config = dict(
    n_layer=9,
    d_mlp=512,
    vocab_size=1834,
    activation='gelu',
    positions='rope',
    parallel_block=True,
    lr_mult_up=1.12,
    beta1=0.9,
    lr_head=0.00519,
    decay_fraction=0.651,
)
MLP neurons of a small language model. Each row is named by its layer, matrix (up: input weights) and neuron, and shows model dimensions 128-223. Each number is 50 + 15 x the weight over its row's rms, rounded and kept within 0 to 99.
After each neuron's rows, "fires on" lists the tokens most often at its 100 highest values on Wikipedia text that the model never trained on.

L2.up184:44 66 55 31 38 38 54 45 22 40 63 30 63 64 71 45 71 65 25 45 54 68 47 21 13 48 45 47 61 55 37 56 54 59 72 58 49 64 73 72 32 36 41 37 26 36 64 64 46 29 49 39 26 71 26 53 40 39 70 54 35 15 59 39 84 51 47 40 49 63 47 61 40 53 44 47 68 53 40 64 38 53 47 60 58 24 35 70 41 42 64 68 51 54 49 74
fires on: ".\"", " received", " released", " old", " born"

L2.up339:60 30 33 53 71 59 36 65 48 57 75 46 49 33 44 08 36 69 60 55 44 48 60 39 43 51 68 52 46 04 50 41 41 53 42 62 51 46 45 39 42 47 55 57 47 69 58 38 36 55 61 15 59 56 54 57 69 53 60 57 60 26 48 74 53 40 58 33 31 74 72 82 68 58 59 64 46 89 45 44 65 55 42 32 57 56 65 61 46 48 23 61 42 42 70 37
fires on: " than", "umb", "ool", "iam", "amed", " India"

L4.up234:27 49 60 38 70 39 57 32 42 55 42 57 44 68 65 42 62 51 39 39 55 48 53 33 51 45 44 56 41 42 22 37 58 45 53 18 57 50 45 66 61 56 74 61 67 52 37 79 58 37 65 47 52 65 53 42 40 36 39 81 43 43 34 66 88 43 51 41 31 58 64 78 46 61 61 32 47 36 38 69 63 49 51 36 51 49 47 23 69 52 42 65 66 53 48 45
fires on: "L", "N", "re", " of", "M"

L2.up292:48 45 47 15 77 42 52 88 56 57 67 46 56 60 63 50 50 33 19 38 51 58 66 42 47 71 43 55 44 55 46 51 44 44 36 61 72 24 43 31 61 43 42 60 74 59 49 44 46 48 59 62 86 52 50 56 77 36 38 57 20 58 79 47 56 49 54 59 65 62 61 40 65 57 59 57 66 56 09 40 65 40 37 35 71 47 49 46 54 31 32 32 42 53 74 58
fires on: "ral", " class", "ards", "lands", " gen"

L4.up131:58 66 52 36 17 48 49 10 15 45 53 53 57 85 57 86 55 54 56 66 50 51 30 31 39 31 52 80 45 37 63 51 40 59 68 48 29 57 49 33 65 48 30 19 40 44 37 62 83 73 57 55 31 74 32 46 51 76 43 54 45 39 55 44 24 46 45 45 57 64 67 48 66 59 63 43 45 29 57 43 44 43 62 28 72 45 69 58 55 74 81 72 48 54 40 62
fires on: "pp", "ff", " such", " music"

L2.up307:20 52 75 67 53 61 35 53 22 63 70 55 49 45 79 50 46 56 25 49 55 59 47 65 38 45 41 48 24 31 53 45 43 52 66 61 81 45 75 31 45 30 31 38 63 37 55 47 39 43 66 52 31 62 32 56 66 21 73 55 82 56 66 22 71 28 36 61 39 77 62 57 34 55 40 31 34 31 38 42 56 73 31 60 68 66 46 41 44 41 69 36 38 64 52 56
fires on: "ents", " place", "its", "als", "iety", "lish"

L2.up49:48 38 59 38 51 48 63 40 37 40 42 28 68 33 24 42 64 50 34 70 55 34 60 65 40 59 42 65 17 72 49 69 24 29 71 53 37 19 41 53 66 38 55 51 32 45 37 31 71 60 60 29 71 48 23 40 69 45 41 29 44 56 61 51 39 47 72 53 72 54 71 57 61 56 52 47 50 34 38 43 57 52 47 41 43 51 45 49 59 43 43 42 68 64 58 59
fires on: "ton", "pe", "ge", "ments", " col", "field"

L2.up285:64 58 75 56 83 50 65 42 55 73 53 43 50 57 43 52 48 37 47 55 44 47 48 71 54 50 24 33 59 31 72 48 46 67 76 50 64 67 69 41 45 70 34 41 50 51 38 47 77 37 52 63 64 13 39 51 52 25 28 52 63 16 60 43 45 82 36 21 46 52 53 41 49 23 56 58 53 39 56 55 57 70 58 49 70 58 72 61 42 38 55 41 38 70 42 54
fires on: "ered", "ided", "ities", "ared", "ral", "duced"

L4.up252:67 66 34 66 69 54 35 27 34 61 55 42 44 33 67 57 53 29 41 22 53 51 82 54 43 40 58 55 41 17 75 49 46 34 62 64 34 33 62 37 68 70 46 64 55 40 36 43 38 29 55 34 54 71 47 63 54 48 61 25 27 37 25 60 33 31 47 41 60 60 56 45 40 54 79 55 76 68 42 32 49 57 56 41 66 22 45 55 56 47 51 41 48 28 41 53
fires on: " both", "ove", "ution", " between", "ality", " about"

L4.up45:58 13 59 35 33 35 59 35 31 60 87 45 78 65 52 75 53 65 56 38 60 39 33 36 45 55 47 55 45 21 42 68 54 42 43 62 72 56 58 61 76 54 71 55 52 40 67 77 71 37 53 47 64 43 53 39 67 65 44 52 32 38 35 53 61 52 62 48 32 55 58 33 48 54 51 55 44 60 45 69 37 34 47 63 10 72 64 63 55 60 54 74 13 38 44 30
fires on: "==", ".", "ing", " dif", "-", " p"

L2.up93:62 40 49 68 52 32 57 61 56 57 71 46 56 41 45 08 46 49 35 76 42 58 43 53 40 31 41 49 49 38 50 26 60 66 58 46 54 09 42 31 41 22 56 49 50 55 39 40 28 60 71 35 81 49 60 32 70 50 66 51 30 59 40 34 47 48 70 40 55 52 70 77 61 60 44 72 52 95 29 48 64 50 44 62 40 54 30 63 51 54 41 37 46 60 42 47
fires on: "fer", "iving", "ama", "K", " year", "ery"

L2.up407:64 37 30 83 49 41 16 24 25 52 53 28 36 49 68 72 48 33 13 30 56 68 52 45 62 78 70 57 71 55 57 34 25 40 48 72 70 38 60 33 46 56 48 40 45 48 37 60 59 59 37 49 50 56 67 61 66 59 28 49 28 42 45 23 47 79 45 58 69 43 62 36 60 53 42 54 51 37 36 67 42 45 65 35 31 46 61 44 37 68 66 49 31 55 72 31
fires on: "ations", " both", "uring", " num", " since", "my"

L2.up153:46 77 30 75 45 45 58 46 58 58 61 39 42 32 63 65 35 65 38 68 42 50 36 58 24 40 46 38 53 27 56 74 43 47 62 57 56 56 49 25 23 25 61 44 49 59 74 49 48 48 48 42 36 43 52 35 52 38 29 21 64 65 23 59 42 59 77 53 64 39 43 59 68 66 69 82 37 69 60 52 42 55 35 06 38 61 33 33 27 39 38 50 58 75 39 60
fires on: "ired", " own", "iving", "ty", "aking", "rew"

L2.up491:78 41 34 57 44 51 28 41 47 45 45 61 45 65 99 23 41 30 45 75 06 35 29 54 44 53 25 44 41 21 38 49 46 51 51 34 49 52 75 69 53 72 64 34 48 35 41 56 30 66 55 46 56 53 77 50 75 47 42 35 34 53 22 50 48 64 46 46 40 29 64 60 44 36 59 47 83 77 25 36 46 55 40 35 49 34 72 55 59 58 43 48 41 61 15 55
fires on: " Fran", " contin", " London", " Dan", " Gl", "-l"

L4.up306:51 74 51 37 65 85 24 59 39 41 57 58 49 44 68 56 53 41 35 73 28 85 52 49 60 49 49 36 72 70 31 18 42 40 70 43 73 55 54 50 42 47 52 55 50 55 43 65 61 34 44 58 31 34 35 46 41 59 52 79 32 55 62 55 29 62 51 41 70 25 45 72 62 59 60 39 56 53 31 61 55 73 25 73 76 36 43 26 24 60 37 32 65 73 42 61
fires on: "duction", " go", " Cons", "resent", " people"

L2.up163:47 12 54 73 57 56 61 55 05 46 43 35 50 78 41 32 36 65 43 72 27 52 43 47 61 51 73 39 67 35 52 53 50 50 44 49 53 61 20 59 49 62 69 41 51 70 55 41 47 66 21 58 70 53 54 33 68 45 47 54 44 21 52 52 17 72 59 60 54 30 65 57 72 58 53 48 28 60 52 61 68 37 48 55 31 53 45 65 16 63 49 20 64 53 37 47
fires on: ":", "form", " India", " General"

L2.up414:38 66 49 52 59 38 61 40 53 37 34 34 47 53 50 42 42 25 37 37 37 80 57 56 53 33 57 46 61 63 30 26 66 62 49 71 74 36 40 50 34 57 48 73 48 22 33 26 33 63 40 67 65 52 40 19 45 33 35 66 70 52 58 47 54 65 76 36 51 65 42 59 64 67 25 38 53 62 44 50 49 43 28 33 51 62 51 36 41 43 80 76 66 62 48 72
fires on: "ose", "oard", ".S", "aim", "ER", " many"

L2.up224:48 50 46 36 57 67 58 38 57 69 69 57 63 64 47 44 24 67 57 45 66 72 45 51 47 61 82 43 50 36 45 58 51 65 59 62 48 60 76 57 67 65 49 69 49 47 71 50 44 35 43 35 48 52 74 53 66 54 35 58 58 37 32 49 53 85 41 29 46 69 59 53 50 50 59 44 60 70 53 19 51 62 53 36 53 48 53 52 18 58 49 58 55 57 47 55
fires on: "ful", "out", "ued", " App", "ive", "ack"

L2.up16:80 48 38 31 40 52 63 39 22 59 58 59 58 67 64 64 64 42 53 48 56 41 44 48 58 40 42 16 66 21 31 54 40 42 54 48 66 73 70 57 29 21 67 59 30 39 58 39 58 63 13 46 57 57 54 36 99 41 53 78 43 27 39 51 28 59 35 24 57 40 89 58 61 69 57 65 74 76 47 19 50 49 72 33 49 53 72 34 56 63 42 57 80 74 64 49
fires on: "mer", " imp", "oci", " child", " km", " no"

L2.up298:62 92 31 69 39 63 32 22 36 61 51 18 37 48 62 62 47 62 63 50 38 32 52 51 51 33 28 74 46 66 56 56 33 59 50 49 44 57 40 32 42 55 50 32 18 52 62 84 57 51 68 80 53 50 40 71 31 66 54 17 19 73 32 47 63 63 44 63 49 58 46 63 48 65 43 54 60 53 55 58 46 61 46 29 35 40 54 56 33 60 69 20 65 60 27 38
fires on: "erson", "On", " Wh", " began", "af"

L2.up18:48 43 58 27 49 53 59 44 46 59 64 38 39 71 37 53 57 61 38 66 34 24 60 28 79 75 48 49 56 60 33 45 53 52 70 34 24 54 64 35 69 68 27 58 59 27 72 33 57 57 69 61 84 16 57 67 51 68 41 43 55 00 92 67 51 64 40 50 25 57 41 35 41 64 43 46 39 33 48 70 68 20 34 33 27 59 28 74 47 61 66 52 38 47 32 63
fires on: "ue", "uff", "we", " Japan"

L4.up337:58 27 25 54 45 15 55 41 36 50 55 52 94 70 34 38 26 49 30 54 48 61 56 46 52 46 86 67 52 42 33 38 39 46 48 49 19 68 56 76 27 22 83 58 39 61 68 18 51 37 19 40 54 56 48 39 56 41 50 83 47 17 46 63 56 71 52 38 75 61 64 56 56 64 36 46 65 49 40 78 32 50 42 53 34 34 30 53 49 55 53 54 67 64 65 56
fires on: "les", "ference", "ata", "ulation", "ames", "ines"

L4.up344:62 55 25 33 37 65 29 56 34 66 29 32 37 10 83 25 68 57 20 45 29 61 51 52 32 36 36 59 52 64 46 28 33 54 51 44 47 51 50 28 45 60 47 35 51 89 46 61 43 51 56 31 52 66 57 50 27 55 66 47 26 43 99 47 23 64 44 52 35 77 38 73 51 48 63 66 71 59 45 45 44 74 67 40 62 11 45 53 68 47 57 43 37 49 59 50
fires on: " name", " by", " ret", "ording", " Des", "one"

L2.up30:56 40 49 37 81 36 37 53 47 55 45 40 30 93 59 33 43 39 30 45 31 94 85 30 42 72 52 37 62 12 28 38 59 49 67 66 72 46 55 61 64 45 42 39 35 53 53 45 58 74 64 41 56 56 48 44 54 34 51 34 54 52 45 65 36 40 51 34 51 60 57 43 51 56 71 62 65 61 16 28 61 49 40 65 63 60 67 50 54 55 68 43 39 52 35 29
fires on: " Phil", "ael", " life", "por", " between"

L2.up283:58 59 54 17 52 57 60 32 28 58 69 46 50 48 88 58 53 36 11 42 43 69 54 63 53 58 58 47 53 19 47 69 29 46 49 67 61 51 49 54 29 64 44 46 52 68 62 55 58 86 77 52 67 35 60 42 54 34 61 75 35 54 43 43 61 47 31 32 50 46 44 44 67 44 40 74 53 85 35 47 67 47 24 52 61 23 79 47 17 62 53 23 42 72 32 37
fires on: " car", " ear", " than", " Russ", " contin"

L2.up123:52 37 57 54 53 49 52 62 46 58 41 55 51 85 57 48 56 60 35 39 34 83 36 51 44 59 59 50 56 42 32 30 24 43 87 58 30 28 49 35 49 37 62 48 77 60 53 64 53 45 53 85 54 51 49 68 52 50 23 35 77 52 59 48 52 26 66 53 50 55 65 63 28 54 46 47 32 35 87 06 43 49 47 38 33 54 49 72 57 55 66 48 36 49 65 72
fires on: " local", "ark", "ternational", "oor", "ington", "ated"

L2.up15:64 87 46 37 34 68 57 41 43 73 56 46 73 63 88 52 50 36 37 43 20 75 52 39 59 45 37 49 63 46 47 59 43 63 56 55 69 66 47 47 59 50 38 61 51 77 43 51 56 66 41 69 80 38 56 15 35 66 52 58 55 55 68 42 29 42 29 29 74 53 60 43 42 63 60 55 29 42 35 71 63 58 56 21 57 42 36 42 20 76 40 59 41 60 65 45
fires on: "ring", "aint", "aly", " place", "raft", "ER"

L2.up495:55 50 77 59 47 54 62 45 13 62 53 60 48 60 55 62 58 28 32 50 29 51 59 68 47 33 27 32 72 28 48 44 43 64 67 51 60 50 61 43 29 27 49 29 50 35 35 48 50 61 48 57 34 45 72 40 56 50 66 58 35 38 76 28 34 81 63 59 68 34 98 45 58 51 62 68 70 29 54 46 78 63 45 19 53 55 69 30 39 54 44 56 69 72 35 47
fires on: "inc", "ower", "ages", "aving", " An", "oor"

L4.up326:43 37 53 48 64 52 24 75 46 50 65 57 61 36 72 55 03 33 62 55 33 29 69 48 51 34 70 47 76 52 40 51 46 55 62 42 55 35 64 47 59 44 53 73 48 30 56 57 36 54 46 16 41 28 31 41 56 32 56 47 40 67 55 63 56 67 38 55 44 38 35 76 56 57 50 59 57 75 40 49 58 47 28 65 46 47 78 55 59 56 29 46 44 57 45 50
fires on: " includ", " well", "+", " life", "°", "iv"

L4.up7:74 79 33 44 31 67 45 58 27 55 70 49 57 64 50 39 33 48 54 35 46 47 43 48 54 08 12 39 38 46 46 57 60 49 57 63 73 49 68 29 73 27 25 48 50 38 71 34 78 58 54 54 36 59 25 54 30 53 35 41 66 60 26 62 51 74 33 57 53 72 49 66 68 62 47 30 53 36 26 51 66 62 53 33 70 64 57 77 68 57 54 57 38 51 41 64
fires on: "ating", "cc", "2", "raft", "omen"

L2.up315:56 59 41 43 60 39 37 56 38 49 66 42 56 21 93 27 63 55 52 67 33 58 50 72 57 56 59 66 57 34 37 39 44 49 39 53 30 46 47 38 41 56 42 60 37 52 25 49 40 56 41 26 50 51 63 38 45 93 89 56 33 36 26 58 56 37 60 55 66 50 48 48 67 45 48 76 65 87 29 42 65 44 42 56 38 48 78 54 52 44 26 62 59 53 51 46
fires on: "ning", "ised", "iving", "arge", "ards", "fess"

L4.up472:45 51 62 47 65 34 42 33 58 61 47 39 66 36 63 56 49 36 26 56 30 26 57 42 38 61 47 48 64 45 76 65 53 52 37 51 51 25 58 53 48 44 61 41 45 44 56 62 62 06 44 62 41 68 64 55 31 24 54 31 33 67 52 83 36 53 56 65 59 50 55 49 30 36 64 34 69 48 51 60 54 39 41 61 72 69 67 47 61 58 67 39 51 53 48 47
fires on: " var", "8", " County", "6", " ==\n\n", "P"

L4.up359:59 66 39 77 52 81 25 52 29 48 72 29 54 56 48 99 73 68 22 48 47 63 46 40 62 57 37 67 60 32 58 50 41 40 70 47 36 55 39 50 38 31 69 35 59 43 61 17 48 59 56 62 49 59 67 57 64 24 48 73 61 46 41 33 35 54 50 40 51 67 29 48 61 44 48 60 59 13 32 30 21 56 44 44 49 70 60 44 24 63 39 04 64 62 24 44
fires on: " ft", "able", " made", " died", " office", " to"